config.toml
head_dim = 64
intermediate_size = 1216
norm_eps = 1e-06
rope_fraction = 1.0
weight_decay = 0.025
decay_fraction = 0.803
final_lr_fraction = 0.1
MLP neurons of a small language model. Each row is named by its layer, matrix (gate and up: input weights) and neuron, and shows model dimensions 112-239. Each number is 128 + 24 x the weight over its row's rms, rounded and kept within 0 to 255. A neuron's up and down rows have the sign that makes its largest values positive.
Before each neuron's rows, "fires in" lists the words (lower case) most often at its 100 highest values on Wikipedia text that the model never trained on. A number after a token or word is its count.

fires in: "on" 15, "textbf" 12, "at" 9, "to" 8, "given" 8
L3.gate758 [ 71 133 128 122  93 129 145 110 146 109  89 160 141 106  98  89 115  97 169 134  85 132 119 144 139 124 131 162 141 122 102 139 139 113 124 117 127 164 105 123 113 120 103 116 114  80 128 134 151 118 151 143 124 128 175  99 148 131 119 141  71 118 136  89 117 129 155 124 134 155  97 122 150 150 171 135  91 117  82 160 151 152 145 121  80 129 121 149 116 158 100 157 158  86 136  83 144 135 153 182 118 190 149  96 131 125 153 132 133  99 132 122 113 116 177 100 161 125 165 110 141 164 118 124 155 123 109 159]
L3.up758 [131 133 119 131 183 145 125 122 105 126 157 154 146  99 133 158  80 156 110 117  68 119 140 132  92  87 145  98 162 111 127  76 122 115 129 182 114 139  92 101 139 155 122 192 124 120 127 102 157 128 129 138 114  85 140 140 128 101  87 137 113 125  96 121 137 135 105 169 149 115 119 149 137 158 123  87  97 106 131 170 142 125 141 112 132 168 110 130 143 134 135 111 110 131 135 112 129 166 141 158  89 123 101 107 143 149 115 133 126 129 146 170  96 129 166 168 127 108 181 145 125 177 112 130 140  97 142 114]

fires in: "river" 24, "highway" 12, "route" 10, "lake" 9, "mountain" 7, "mountains" 6
L6.gate535 [135 119 159 144 124 144 125 125  72 136 135 176 169 154 117 128 131 106 118 123 122 109 123 146  68 150 117 123 105 117 128 158 105 114 135 120  77 142 141 147 159 156 120 117 124 148 115 125 128 111 123 165  97 134 141 131 136 206 125 130 146 139 130 139  97 165 116 147 137 181 140 173 179 105 110 169 110 121  81 120 131 125  74 109 107  94 109 151 174  93 158 120 147 127 144 146 127 116 131 113 165 144 143 107 153 122 104 137 120 103 120 131 153 131 131 171 106 149 142 137 142  91 102 105 127 108 113  86]
L6.up535 [109 114 115 114 152 122 165 129  87 168 123 178 173 153  99 136 121 152 116 164 149  83 133 110 144 163  90 104 120 144 150 117  89 134  96  93 146 130 110 148 152 135 165 139 129 114 162 140 155 144  81 129 145 124 112 160 138 154 108 110 118 167 163 118 113 120  75 112 135 153 112 144 135  75 116 139 160 157 140 117 144 114 144 114 178 158 141 135 107 105  98 118 152 144 158 112 127 126 147 141 126 118 122 109 112 103 132 127 134 129 194 127 121  65 136 139 114 171 115 138 113  97 132 134 145 105 143  98]

fires in: "them" 16, "time" 15, "however" 11, "well" 8, "number" 5
L6.gate363 [114 125 164 138 101 164 115 140 128 169 139 127 126  72 108 125 141 116  77 138 140 147 114 112  96  87 125 151 112 106 142  92  98 117 127 119 141 175 145 135  94 115 137 111 124 118 182 121 133  71 111 142  94 136  91  94 164  84 117 123 120  96 116 114 122 149 106 145 136 151 136 113 101 150 136 110 121 107 140 161 123 123 152 113 178 172 119 126 152 121 137 134 115 117  80 117 115 147 145 122 131 131 179 185 109 120  82 153 141  93 190 130  88 124  88 124 191 107  93 138 100 179  93 139  88 108 170 121]
L6.up363 [137 111 134 133  98 127 107 126 116 152 109 110  86 130 127 173 108  52 103 127 161 140 167  92 143 123  91 122 145 108 110 161 136 159 120 148 175  97 183 132 115 148 135 140 135 127 130 128 116 121 102 106 128 167 195 130 159 127 132 108 128 169 139 135 160 117 124 149 140 132 122 155 138 142  87 145 145 130 127 126 144 169 123 107 139 141  96 124 122  85 115 147 153 165  84 152 126 142 137 129 124 148 166 104 132 135 155  99 127 136 153  95 169 102 178 147 121 119 140 123 136 144 129 116 117 150 110 129]

fires in: "was" 66, "were" 14, "been" 4
L8.gate568 [ 83 136 138  79 106  90 137 127 162 147 160 106  96 163 161 112 165 158 174 139 126 148 119 149 104 150  83 128 107 149 109  82 140 104 131 117  75 112 105 142 104 114 119 156 105  98 142 126  98 136 192 106 152 114  85 138 129 138 172 128 134 160 107 127 112 117 101 114  91 128 126 106 129 153  97 126 108 108 138 102 124 145 123 112 121 121 118 147  82 153 120  89 130 121 154 138 126  87 136 135 147 139 146 187 115 122 143  99 148 131 153 150  85 150  98 100 109 167 148 123  88 160 124 142 152 175 136  89]
L8.up568 [129 126 116 142 125  87 165 149 123 115 150 164 113 155  76 121 114 148 103 184 138 126 143 110 130 121 136 128 142 111 142 142 106 121 138 143 136 132 128 118 144  77 135 157  93  99 124 145 172 155 119 156 123 128 140 100  85 141 150  70 111 114 115 128 149 146 112 148 183 156 124  89 135 118 141 176 114 123 138  90 146  97 166 150 147 161 119 123 117 142 113 121 106 126 135 131 103  90 122 116  76  79 140 134 148 129  93 146 157 156 136 121  96 148 134 131 151  89 116 134 129 115 128 164 137 119 118 129]

fires in: "national" 48, "central" 10, "team" 9, "students" 8, "international" 4
L2.gate908 [102  90 104 171 144 130 137  97 146 121 144  88 113 106  90 104 101  93 106 128 116 148 110 111 112 164 129 165 155 125 190 146 132 117 113  93 148 134  75 126 147 100 116 116 143 105 144 132 124 113 118 142 130 134  30 110 148  94 139 153 127 118 113 113 120 150 138 135 146 139 181 135  84 141 169 110  77 168 112 115 147 149 103 166 158 135 133 127 113 130 155 127 114  62 113 117 139 153 163 160 139  76 141  90 112 159 141 114 138 147 116 142 134 125 117 119 150 108 110 143 137 142  56 154 102 128 119 106]
L2.up908 [ 98 158 170 110 143 132 137 117 127 140 141 110 129 132 112 113 117  92  95 130 121 118 122 138 113 138 108 145 123 136 159 118 132 118 111  99 120 142  86 134 162 113  99 152 138  98 153 137 159 102 124 140 118 102  85 121 133 142 125 153 115 107 104 117 139 135 120 135 170 129 162 174 107 136 129  93 115 161 111  96 141 159 110 128 137 142 149 141 114 159 115 150  85  91 140 130 139 129 176 177 132  78 134  91 135 176  92 137 129 142 122 152 167 128 115 111 153  98 120 139 144 102  80 131 144  87 115 105]

fires in: "was" 39, "of" 18, "were" 9, "caused" 4
L8.gate979 [123 140 135 148 151 100  87 104 192 131 141 143 137 140 102  94 115 133 142 142  89 165 130 112 108 132 114 134 125 128 100 126  94  92 157 112 158 121 138 106 140 129 109  91 145 144 101 132 122 111 141 120 118 126 118 106  98 195 143  99 129 122 117 110  75 114 108 170 124 147 134 115 122 171 120 129 134  81 134 126 172 119 108 118 153 155 166 116 136 132 140 125 141 127 144 127  76 123 114  94 113 153 115 123 108 147 169 116 156 126 114 113 155 161 110 152 118 143 151 134 101 124 103 169 115 140 152 120]
L8.up979 [106 119 160 153 156 121 160  94 150 138 143 160 127 109 139 106 129 154 132  91 132  95 126 108 103 132 126 118  87 136 131 107 122 115 110 166  99 143 124 150 147 140 133  99 108 177 103 107 127  98 146 117 132 162 103 140 152 143 156 121 140 153 131 126 131 105 131 130 141 146 129 189 108 152 155 130 176 117 132 101 102 121 137 167 203 148 118 134 147  83 124 167 132 121 146 123 125 134 134 179 119 132 132 138 147 155 143 124 181 138 114 121 119 130 145 147 138 115 159 142 100 183 165 120 135 115 118 135]

fires in: "the" 49, "of" 4, "national" 4
L8.gate1028 [ 89 142 129 153 143 133  99  86 118 110  93 110 123 135 143 132 101 128 121 124 123 110 108 166 134 130  85 118  91 120 127  94 119 141  65 120 117 146 122 120 135 124 160 100 131 150 137 124 100 129 123 122 101  90  87 133  94 119 145 137 134  95 167 145 140 152 108 102 147 170 104 140 148  87 124 107 111 112  76 110 118 141 120 151  83 153 144 112 121 121 153 117 112  65 192 141 101 102 107 152 115 123 108 111 144 123 134 127 115 136 142 171 155 104 104 125 123  84 127 161 143  93 113  78 137 140 147 112]
L8.up1028 [127 190 158 116 115  94 106 129 133 114  97 104 167 124 111 100 129 127 125 154 133 107 113 131 135 130  92 157 140 144 124 136 125 120 119 121 120  96 120 116 142  81 137 120 175 120 147  90 101 113 176  95 146 131 104 140 129 119 154 155 156 116 110 114 191 131 165 137  77 106 139 120 165 116 146 150 148  92 141 148 121 124 141 103  89  75 139 133 129 103 184 125  88 115 127 138 150 125 150 167 146 110 145 163 143 113 157 136 170 112 129 128 168  57 132 107 138  97 163 126 133 113 151 139 132  51 122 126]

fires in: "is" 65, "are" 7, "was" 5
L8.gate487 [138  74 174  86 128 119 121 143 162 155 131 142 155  98 114 133 125 128 174 129 122 133  55 129 144 144 107 125 150 176 116 116 138 103 136 159 124 126 115 136 127 121 160 164 150 115 138 133 107 156 142 139  95 121 169 152 104 117 144 125 110 112 101 157 138 132 105 131 150 131 110 126 160 136 138 135 144 101 126  96 133 150 141  60 164 123 109 166 114 138 150 126  92 107 173 138  98 117  94 108  96 151 113 140 160 133 162 123 122 165  87 121 124 125  58 122  96  73 161 121  93 144  94 179 124 157 129 137]
L8.up487 [134 115 127 133 123 131 137 159 184 141 112 155 117  57 138 148 118  96 140 129 131 196  82 109 158 147 121 111 115 113 111 104 146 122 117  98 146  67 114 141 132 150 167 173 162 126 109 133  81  79 118 140 119 131 146 129 176 143 113 123  93 147  94 123 100 124 136 119 122 122 156 153 140 127 147 150 146  94 134  94 155 142 139 135 163  95  85 149 106 100 132 132  84 125 142 133  94 110 100 104 141 128 117 125 128 178 128 132 131  98 171  82 145 151 177 119 118 100 165 114 126 113  91 167 137 143 145 102]

fires in: "first" 19, "second" 8, "younger" 7, "final" 6, "lower" 6, "early" 5
L5.gate269 [122 169 185  86 121 138 131 111 134 137  81 134 111 132 124 141  84 114 150 130 150 138 123 117 153 138 112 137  81 116 156 124 175 116 134 115 138 137 120  96 117 138 115  72 113 126 105 115  99 141 145 146 109 132 141 147 101 150 157 109 140 174 143 116 136 142 155 151 119  96 145 139 145 134 156 102 112 127 132 119 127 130  94 116 174 130 120 119  95 119 132 112 163 107 120  92 103 119 119 146  97 124  94 120 138 135 136 135 140 155 128 174 112 112 152  91 127  93 184 143 150 129 128 162 103 125 142 140]
L5.up269 [177 145 134 126 211 111 105 149 138 174 109  84 115 151 128 128  91 133 118 101 124 156 114 120 113 147 196  78 131 105 159 105 119 141 135 143 123 135 106 163  70 111 131 143  95  95 145 124  98 185 163 123 122  74  85 134  98 142 105 129 152  97 108 119 132 121 133 102 162 175 108 135 172 123 122 149 132 196 106 135  90 101 115 127 142 147 143 124 124 133 142  84 138 105 137 117 145 149 108 129 130 139 130  85 123 135 131 121 161 159 125 103 107 137 169 126 140 126 136 113 144  98 137 115 140 125 184 118]

fires in: "building" 22, "house" 13, "built" 8, "designated" 6, "street" 6, "church" 5
L2.gate423 [149 173 141 143 102 140 122 100  96 151 175 127 114 100 147 123 108 100  72 138 116 126 165 122 178  86 134 109 106 115  95 160 140  86 148 109 121 149 111 117  95 152 115 100 180 154 112 115 135 134 110 120  80 105 127 132 124 154 150 138 118 138 114 185 141 104 140 148 146 163 134  87 139 111 140 116 186 130 115 191 101 133 173 114 170 153  77 148 104 131  91 117 111 114 109 129 145 155 145 115 136 112 108 118 101 134 108 106 136 143 124  80 142 172 154 125  95 146 182 169 168 104 108 116 119 111 112 124]
L2.up423 [121 162 139 124 165 142 102 133 136 119 101 142 106 141 119 167  96  99 133 168 131 168 107 129 162 149 146  91 119 143 132 126 121 124 126 145 126 153 116 118 102 148 138  93 159 146 153 108 126 179 131 138  96 121 147 121  71 122 134 152  99 177 107 163 139 130 122 102 170 105 142  99 108 118 138 151 160 134 133 177 118 130 129 133 145 122 121 153 121 123 128 158 107 125 184 144 195 144 124 118 103 150 154 101  96 132 103 118 121 104  65  69 158 143 131 176 121 108 150 109 101 119 130 141 148 143 145 133]

fires in: "within" 17, "during" 12, "behind" 8, "obtained" 7, "jain" 7, "across" 6
L3.gate252 [122 143 150 154 171 101  89 149 135  97  77 101  78  90 143 119 143 157 112 129 125 128 137 153  81 160 124  99 123 151  87  90 137 143 137 137 156 121 117 155 121  78  66 139 109 132 129 110 157 111 104 137 115 124 114 149 197 159 114 139 118  98 102 139 143  97 137 143 132  90 158 129 110 114 127 181  91 118 110 168 106 136 107 140  91 100  83 133 119 144 147 130 156 174 155 128 114 124 101 162 139 106 123 113 116 125 132 108 124 138 127 121 112 150 111 117 130 145 101 118 158  96  88 165 116 185 121 129]
L3.up252 [138 126 124 111  67 114 147 118 123 141  71 135  93 144 144 108 127 157 162 127 102 103 145 125 167 134  89 125 175  83 112 120 117 150 152 158 111 142 132 145 149 113 119 135 117 132 104 147 100  99 130  89 102 119  83 139 102 104 130 103  85 165 135 149 125 108  89 138  76 142 159 140 131  95 158 110 118 133 104 134 116 107 115 106  99 146 168 119 147 139 152 134 132 110 160  71 151 157 120 142  98 112  89 122 159 108 117 139 158  89 140 151 117  99 160 137  81 119 127 125 105 102 170 133 139 154 141 142]

fires in: "the" 41, "allmusic" 5, "guardian" 4, "all" 4
L8.gate1205 [111 114 121 135 109 165 148 110  84 174 114 108 130 127 170 104  79 107 115 173 107 102 119 121 111  91 108 115 107 137 153 144  89 160  92 151 130 153 132  84 100 151 184 152 115 113 147 125 126 133 128  94 101 157 125 150  93 141 146 130 146 176 186  95 133 141 129 157 143 140 131 112 171 143 140 133 114  99 139 119 149 128 149 159 112 112 174 172 138 142 169  94 110 117 139 122 136 108 110 148 140 136 129 111  98 146 110 118 114 129 130 150 142 154 128 152 142 150 123 112 136 171 128  98 154 149 163 146]
L8.up1205 [106 168 163 154 122 186 163 145 102 116 146 159 147  96 152 105  91  77 121 115 119 164 141 139 141 130 152 146 129 103 103 162  88 101 156 143 151 144 113 110 140 142 161 131 127 117 118 116 150  80 125 152 135 113 151 165  73 111 135  93 110 157 111 118 105 168 146 141 148 152 105 145 137 137 127 104  96 159 136 140  90 134 110 148  96 105 117 137 100  95  79 117  97 110 127  80 124  98 100 133 168 134 131 125 164 109  86 138 150  99 133  77 128  91 184 121 119 121 146 177 102 144 110 132 111 103 119 106]